config.toml
head_dim = 32
rope_base = 10000.0
init_std_up = 0.0472
MLP neurons of a small language model. Each row is named by its layer, matrix (gate and up: input weights; down: output weights) and neuron, and shows model dimensions 96-191. Each number is 128 + 32 x the weight over its row's rms, rounded and kept within 0 to 255. A neuron's up and down rows have the sign that makes its largest values positive.
After each neuron's rows, "fires after" lists the tokens most often just before its 100 highest values on Wikipedia text that the model never trained on.

L15.gate442 [ 77 107 164 141 123 147 118 145 170 100  82 138 166 115 105 112 112  88 146  97 195 131 186 115 177  91  56 112 165 118 179  39 123 128 156 119 148 144 165  93  91 149 135 143  82 123 117 151  90  80 150 159  73 152 112 112 106  78 146 103 124 138 141 157 101 106 145 168 165 112 124 125 113  50 105 111 155 154 118  86  91 109  93 148 160 144 119  52 118 119 121 183 119 171 137  73]
L15.up442 [ 63 149 181 148 142 153  91 136  99  99 111  75 117  68 124 122 128 161 181 167 129  72 194 156 109 120 159 149  81 148  58 105 130 132 159  78 113 132 165 124 129 121 162 157  90 130 132 135 163 120 130 155  73 174 118 161 124 210 103  96 132 125 177  93 162 135  96 127 132 176 119  63 134 181 138 156  91 133 135 135  93 127 177  71 152 106  97 120 133 110 143 160 102 138 153  91]
L15.down442 [146 141  65 171 115 128 121 122 112 102 135 147 125 135 161 128 143 134 133 141 107 185  99 138 150 166 143 158  93 192 140 116 131  71 184 169 137 196 174  99 124 124 129 101 152 167  88 138 103 118  98 130 119 124 110 108  58 108 113 176 132 119 126 123 117 111 160 152 174  97 150 119 124 100 151 132 189 123 135  73 130 160 197 154 159 112  83 107 134 156 164  93  99 148 187 150]
fires after: "si", "ar", "w", "i", "ti", "rec"

L11.gate1 [182  93 146 150 115 124 124 111 119 109  79  86 148 160 155 140  83 125 129 165 145 145 181 101 109 187 167 141 132 137 196 113 117 115  86  88  79 113 122 104 155 185  99 120 134  90  54 149 112 104  79  79  79 102 102 115 154 109 125 101 152 129  94  88  96 133 114 111 106 156 142 137  64 113  65 157  76  75  89 192 153 151  91 152 148  71 130 104  96 119 111 137 103 144 114 164]
L11.up1 [131 109 139 154 136  68 116 116 107 141 121 140 147 134 139 141  64 139 143  76 159 163 124 138 103 177 152 108 109 172 140 162 187 111 126  91 105 128 120 108 133 177 148 130 113  82  72 105  95 202 118  77  59 135 166 125 117 105  76 113 111 121  48  78  61 181 204  83  97 219 140 118  92 133 136 147  97 156 129 163 172 137 106 129 152 102 129  98 146 146 100 202 122 150 137 140]
L11.down1 [110 170 161 167 132 176 111 152 161 139 110 108 105  92 122  87 113 122 182  64 138 119 103 135 119 133 107  64 152 157 136 173  89 164 225  84 109 133 158 166 144  86 143  99 141 159 144  64 166 176 150  73 137 144 138 131 137  84  90 102 159  59 123 186 122  84 119 188 195 163 140 157 174  98 138 142 125  85 121 107 107 117 118 128 168 106 105  90 119 114 120 113 116  61 147 132]
fires after: "d", "D", "at", "th", "ti"

L3.gate455 [179 134 127 146 139 116 120 121 168 113 109 149 164 200 191 140  96 144 168  79  97 161 159 143  89 187 146 133 177 171 149 151 119 100 164 169 142 163 149 165 112 175 140 116 154  76 153 151  82 138  87  85  84 138 174 127  91 106 119 102 169 122 134  83  82 136 119 145  84 143 138  85 119 127 142 155 133 109 159  84 107 118  93 124 157 140  84 140  62 140  97 106 161 111 108 103]
L3.up455 [182 120 160 130 116 119 119 138 179 113 157  99 191 172 103  71 137 119 129 179 168 120 174 149 109  88 147 137 142 171 186 118 116 105 138 112  86 130 176 147 109 142 163 143 136 132 122  95  87  91 180 127  66 117 159 148  83 112 118 143 145  85 112 143 115 147 198 120 145 158 142 130  91  78 154 132  87  86 101 136 152 110 130 108 164 127 129  53 105 161 112  84 141 133 133 142]
L3.down455 [123 139 122 150 168  82 121  87 177 133 156 142 115 200 181 122 122 127 160  58  78 159  80 121 132 164 131 150 129 179 113 221 117 131 146 117 155 158 124 107  89 127 109  92 118  79 103  93 145 110 118  87 104 109 144 101 191 129  68  92 199 135 104 135  80 144 113 140 141 124 135 118 136 108  96 163 112 144 157 125 123 106  81 120 127 145 129  89  83 149  76 129 107  94 148 130]
fires after: "d", "D", "s", "T", "t"

L13.gate448 [ 75 105 110 171 112  68 154  72 119 109 185  91 171 112  90  88  69  79 103 172 169 134 155 130 160 157 119 109 134 107 135  97 129 187  72 182  70 155 135 111  60 146 146 146 130 113  84 141 142 150 167 127  99  99 130 115  55 129 131 139  78  63 173 170  97  83 133  71 170 141  88 132 111 176 106 141 129 150 163 106 106 135 142 171 151 129 139 156 164  81 147 147 153 119 134 123]
L13.up448 [138 141 130 151 156 121 101 145 108 178 112 111  70  97 110 213 101 106 191 202 104 116 154 145 162 116 130 145 140 157 129  82 109 157  69 116  91  72 163  90 137 145 132  85 117 136 112 128 157 120 117 153  64  90  93 192 185 179 120 170 139 120 181 136 176 151 114 169 112 182  44 127  76 117  66 150 137  91 113 104  74 105 151  96  75 131 145 142 111 171  78  90 104 149  62 152]
L13.down448 [134 153 142 177 128 120  91 112 141  83 157 167 152 103 151 162  68 187 132 155 106 130 103 119 155 165 204 140  89 130 143 138 107  67  28 181  67 166 171 152 170 187 152 144 111 131 115 130 137 201 187 134 124 160 126  82 129 123 108  99  80 141 166 111 137  73  89 114 183 176 108 131 136 142 172  81  69 116 108 167 112 142 110 175  93 159 115 185 150 121 117 109  75  76 167 142]
fires after: "str", "ri", "ar", "i", "re", "qu"

L7.gate122 [167  81 119  90 173 175  98 149 135 119 155 124 184 151 128  92 131 169 145 105 106 166 114 128 124 165 110 108 125 185 154 157 110 175 133 150 152 162 115  80 113  77 137 130 169 111 202  79 145 109 153 156 118 154  80 118 145 130 118 127 108 127  79 123  42 132 142 164 112 128 110 139 131 148  88 190 135 170 124 192 162 125 133 116 192 123 101 148  96 138 164 125 123 109 123 154]
L7.up122 [133 108 124 148  86 127 113 124 176 104 164 137 171 196  78  96 137 137 125 155 135 123  91 142 123 165 104 167 115 119 156 175 107 155 166 133 139 135 168 141  71 173 119 146 172 143 152 132 125  94 144  77 114 141 133 166 122  93 138 114  92  90  93 134  83  96 122 107 110 165  95 109  98 103 128 168  81 148 115 145  78 112  73 105 153 114 104 100 114 190 106 119 191 135  28 147]
L7.down122 [172 133 134 126 162 147 118 121 155 150 146 119 185 143 112 107 128 103 103 149  95  52 157 161  98 181 129 167 148 122 171 189 132 140 167 127 100 129 118 130 130 142 101 108 137 135 126  40  87 150 132 137 119 108 123 137 156 144  81 132 101 115 112 128  88 133  89 183 105 121 129 140 107 151  93 181 134 164 175 148 151 146 103 169 157  79 139 168  69 111  83 170 117 127 174 209]
fires after: "a", "d", "ch", "s", "D", "p"

L7.gate439 [145 127 149 128 142 119 129 126 133 141 111 155 120 125 166 138 192 143 167 128 123 180 170 140  42 162 120 108  93 104 187 147 158 123 126 154  85 149 120 143  95 117 113 123 102 132 108  90 112  96  53 145 170 123 136 102 149 145 167 156 105 101 159  47  70 173 148 157 110 175 102 135  83 131 149 121 142 110 123 145  65 137 154 163 127 114 105 140 131 137 147 118 125 130 122 108]
L7.up439 [151  97 150 185 153 102  46 115 162 177  96 143 190 145 152 122 182 143 135 131  96 158 114 195  59  72 162 102 185 108 156  82 171 103 149 149  73 138 132 116  98 150  64 135  78 132 137 141  74  91 103 118  96 117 115 131  52 126 171 126 110 172 133  75  62 163 155 179 118 145 184 134 141 144 160 165 159  95 106 106 144 118 149 112 131 130  70  96  81 145 120 124 170 165  69 123]
L7.down439 [141 106 150 156 150 116  88 100 140 162 206 120   8  84 130 149 102 146 152  95 132 130 172 126 138 139 113 161 155  69 134 146 159 149  99 138 103 129 169 130  97 122 100 144 155  50 114  98 141 102 123 104  92 137 136 122  59  95 159 139 143 113 160 100 110 140 134 125 150 131 136 142 108 113 151 157 130 133  94 138 156 146 163 131 157 167 166 161  87 108 161 129 131 116 103 209]
fires after: "m", "t", "em", "T", "un"

L12.gate287 [ 85 101  79  80 138 138  48 152 153 103 120  75 127 170 118 164  66 156 178 108 158 142 156  97 157  75 116 166 124  81 146  40  98 138 128  90 156 109 145 178 124 167 155 113 173 116 104  66 128  82 134 118 140 145 101 134 115 173  76 113 117 123 102  96 107 102 181 135  75 142 105 130 136  80 139  95 198 117 107 137 127 141  70 123 171 160  89 155 106 148 148 155 134 123 113 120]
L12.up287 [117  89 121  92 106 156 145 158 185 153 150 144 164  87 112 122 108 100 154 112 101  94 137 103 114 140 160 151  73 128 148 145  92 106 141  79  93 139 129 181 137 111 146 127 111 104 151 112 116  72 157 145 132 151  78 125 105 142  73 102 152  93 130 113 172 146 168 119 154 154 112 178 135  98 146 186 135 140 117 216 128 140  58  88 151 117 124 133 119 149 114 168 125  94 179  88]
L12.down287 [ 92 127 157  84  98 105 123 144 102 104  83 119  83 133 134 156  98 154  69 176 170 132 144 152 126 144  74  79 106 122 188 111 157 103 122 163  72 184 164  67 139 114 152 144 115 108 125 124 158 152  90 128 155 146 138 164  61  92 147 127 176 157  77  71  99 214 118 110 120 133 129 102  96 111 151 178 134  81 117  75 149  79  96  93  92 182 188 182 133  94 128  80 106 114 148 108]
fires after: "ch", "w", "ar", "a", "o"

L9.gate147 [174  90 101  69 137 117  84  98  85 147 189 128 120 121 123 107 129 115 145 174 114  70 151 128 141 122 121 105 135 190 152 150 165 109 102 138 153 133 125 156 126 156 119  98 186 106 160 127  63  88 146 105 143 125 165 130 123  78 186  95 171 178 164 160 117 126 182 185  86 110 136 105  93 157 149 118  57 125 139 156  88  96 125 121  68 138 176  92 182 129 159  94 177 135 128  69]
L9.up147 [158  77  98 149 134 169 143  79 162 147 134 100 186 174 160 164 177  66 118  96 203 127 151 168  86 126 108 113 102 147 147 132 146 118 130 135  63  95 151 155  94 155 137 145 177  94 146 107 112 105 221 159  86 144 186 115 184 111 145  86 162 159 131 142 121  35 148 149 128 172 117 159 113 172 140 139  61 137 145  83 129 105 175 146 175 147  81 107 141 149 107  83 157  83  68 134]
L9.down147 [ 81 163 103 176 117 121 115 187  85 157 165 146 108 142 131  87  85 115 134 102 153 138 134 158 182 134 158 143 117 115 132 223 136 154 157 161 125 102 163  79 155 160  93  72 100 123 119 122 177 102  67 123 177 122 142  97  93 134 122  94 128 159 122  84  90 137 169 114 173  78 126 140 119 153 124 120 151 154  96 119 175 150 113 159 139  87 157 147 108 135  73 174  68 102 167 178]
fires after: "t", "o", "en", "T", "b", "B"

L11.gate80 [115 140 119  92 163 143 121 143 131 118 140 156 150 136 100 153 153 103 130 152 125 107 142 150 106 197 171 118 158 106 132 105 136 157 159  96 137 190  69 128 124 161 184 134 158  94 172 139  89 118  91 165  82  95  93 157 118  80 131 202 114  73 150 153  56 142 114 159 128 142 174  78 131 114 116 111  89 147 157 183 127 120 159  79 107 130  85  77 122 122 123 140 133 157 188 134]
L11.up80 [144 109 178  89  94 183  76 126 105 137 159  93 145 109 112 145 101 119 110 144  65  74 115 187 147 145 145 121  53  73 155 125 147 134 101  82 145 170 143  95  88 135 138 133 132  76 174 145 176  87 170 137 145 166 119 155 113 119 155 120 202  97 181 103 156 147  91 191 207 113  74 125 165 178 145 100 162 163 198 134 129  63  86 157  69 145 137 133 101 103 132  83  92 131 132 148]
L11.down80 [129  93 108 138  96 121 131 100 127 183 120 102 135 131  98 123 196 154 151  88 122 122 141 161 133  70 118  98 127 196 160 117  60 122  87 127 134 127  86 150 194  85 139 148 128 180 113 124 110 134 156  78 150 169 107 146 129  98 197 122  82  89 149 128 160 150 158 126 170 137 113  96 141 122 124 120 153 157 115 132 177 102 154 104  91 176 152  49 181 115 172 172 137  99  86 101]
fires after: "el", "our", "e", "or", "ou", "ri"

L15.gate259 [128 151  65 133 120 132  79 120 131 109 133 135  96 154 141 155 136 124 156 161 159 101 121  83  99 139 155 125 155 176 107 188 195 177 128 155 139 146  99 143  92  77 115 135 116 133 143  62 146 112 145  71 126  63 138 119 144 131  97 112  96 108 175 116 115  85   7 157 149  90 118 144 144 126 102 174 129 142 140  87 159 121  83  45  78 179  52 126 117 125 148 104 103 158 150 135]
L15.up259 [135 108 126  97  78 130  96 105  86 158 154 137 120 102 189 153 103 121 122 147 167 119  72 156 151 139 178 170 108 115 127 128 154  94 138 176 129 111 141 120  94 105 131 139 161 124 212  86 193 137  69 136 169  95 153 120 151 157 139 115 128 115 145 127 130 169  60 137 182  86 135 163 134 149 107  94 128 174 165 139  63  86 125 131  74 144 157 142  91 140 123 139 101 117 204 140]
L15.down259 [142  57 160 126 126 101 156 117 134 158 173 114  54 148 151 141 134 169 112 120 180 125 173 129  96 183 103 105 122 133 152  96 121 143 184 209 165 113 146  77 172 156 178 164 133 112 134 138  72 137  98 104 190 194 100 154 115 119 171 128 160 132 145 104 127  94 152 104  63  54  82 155 206 111 128 115 165 145 132 119 154 145 115  95 170 125 191 138 171 116  76 140 142 101 100 130]
fires after: "i", "el", "o", "ro", "t", "or"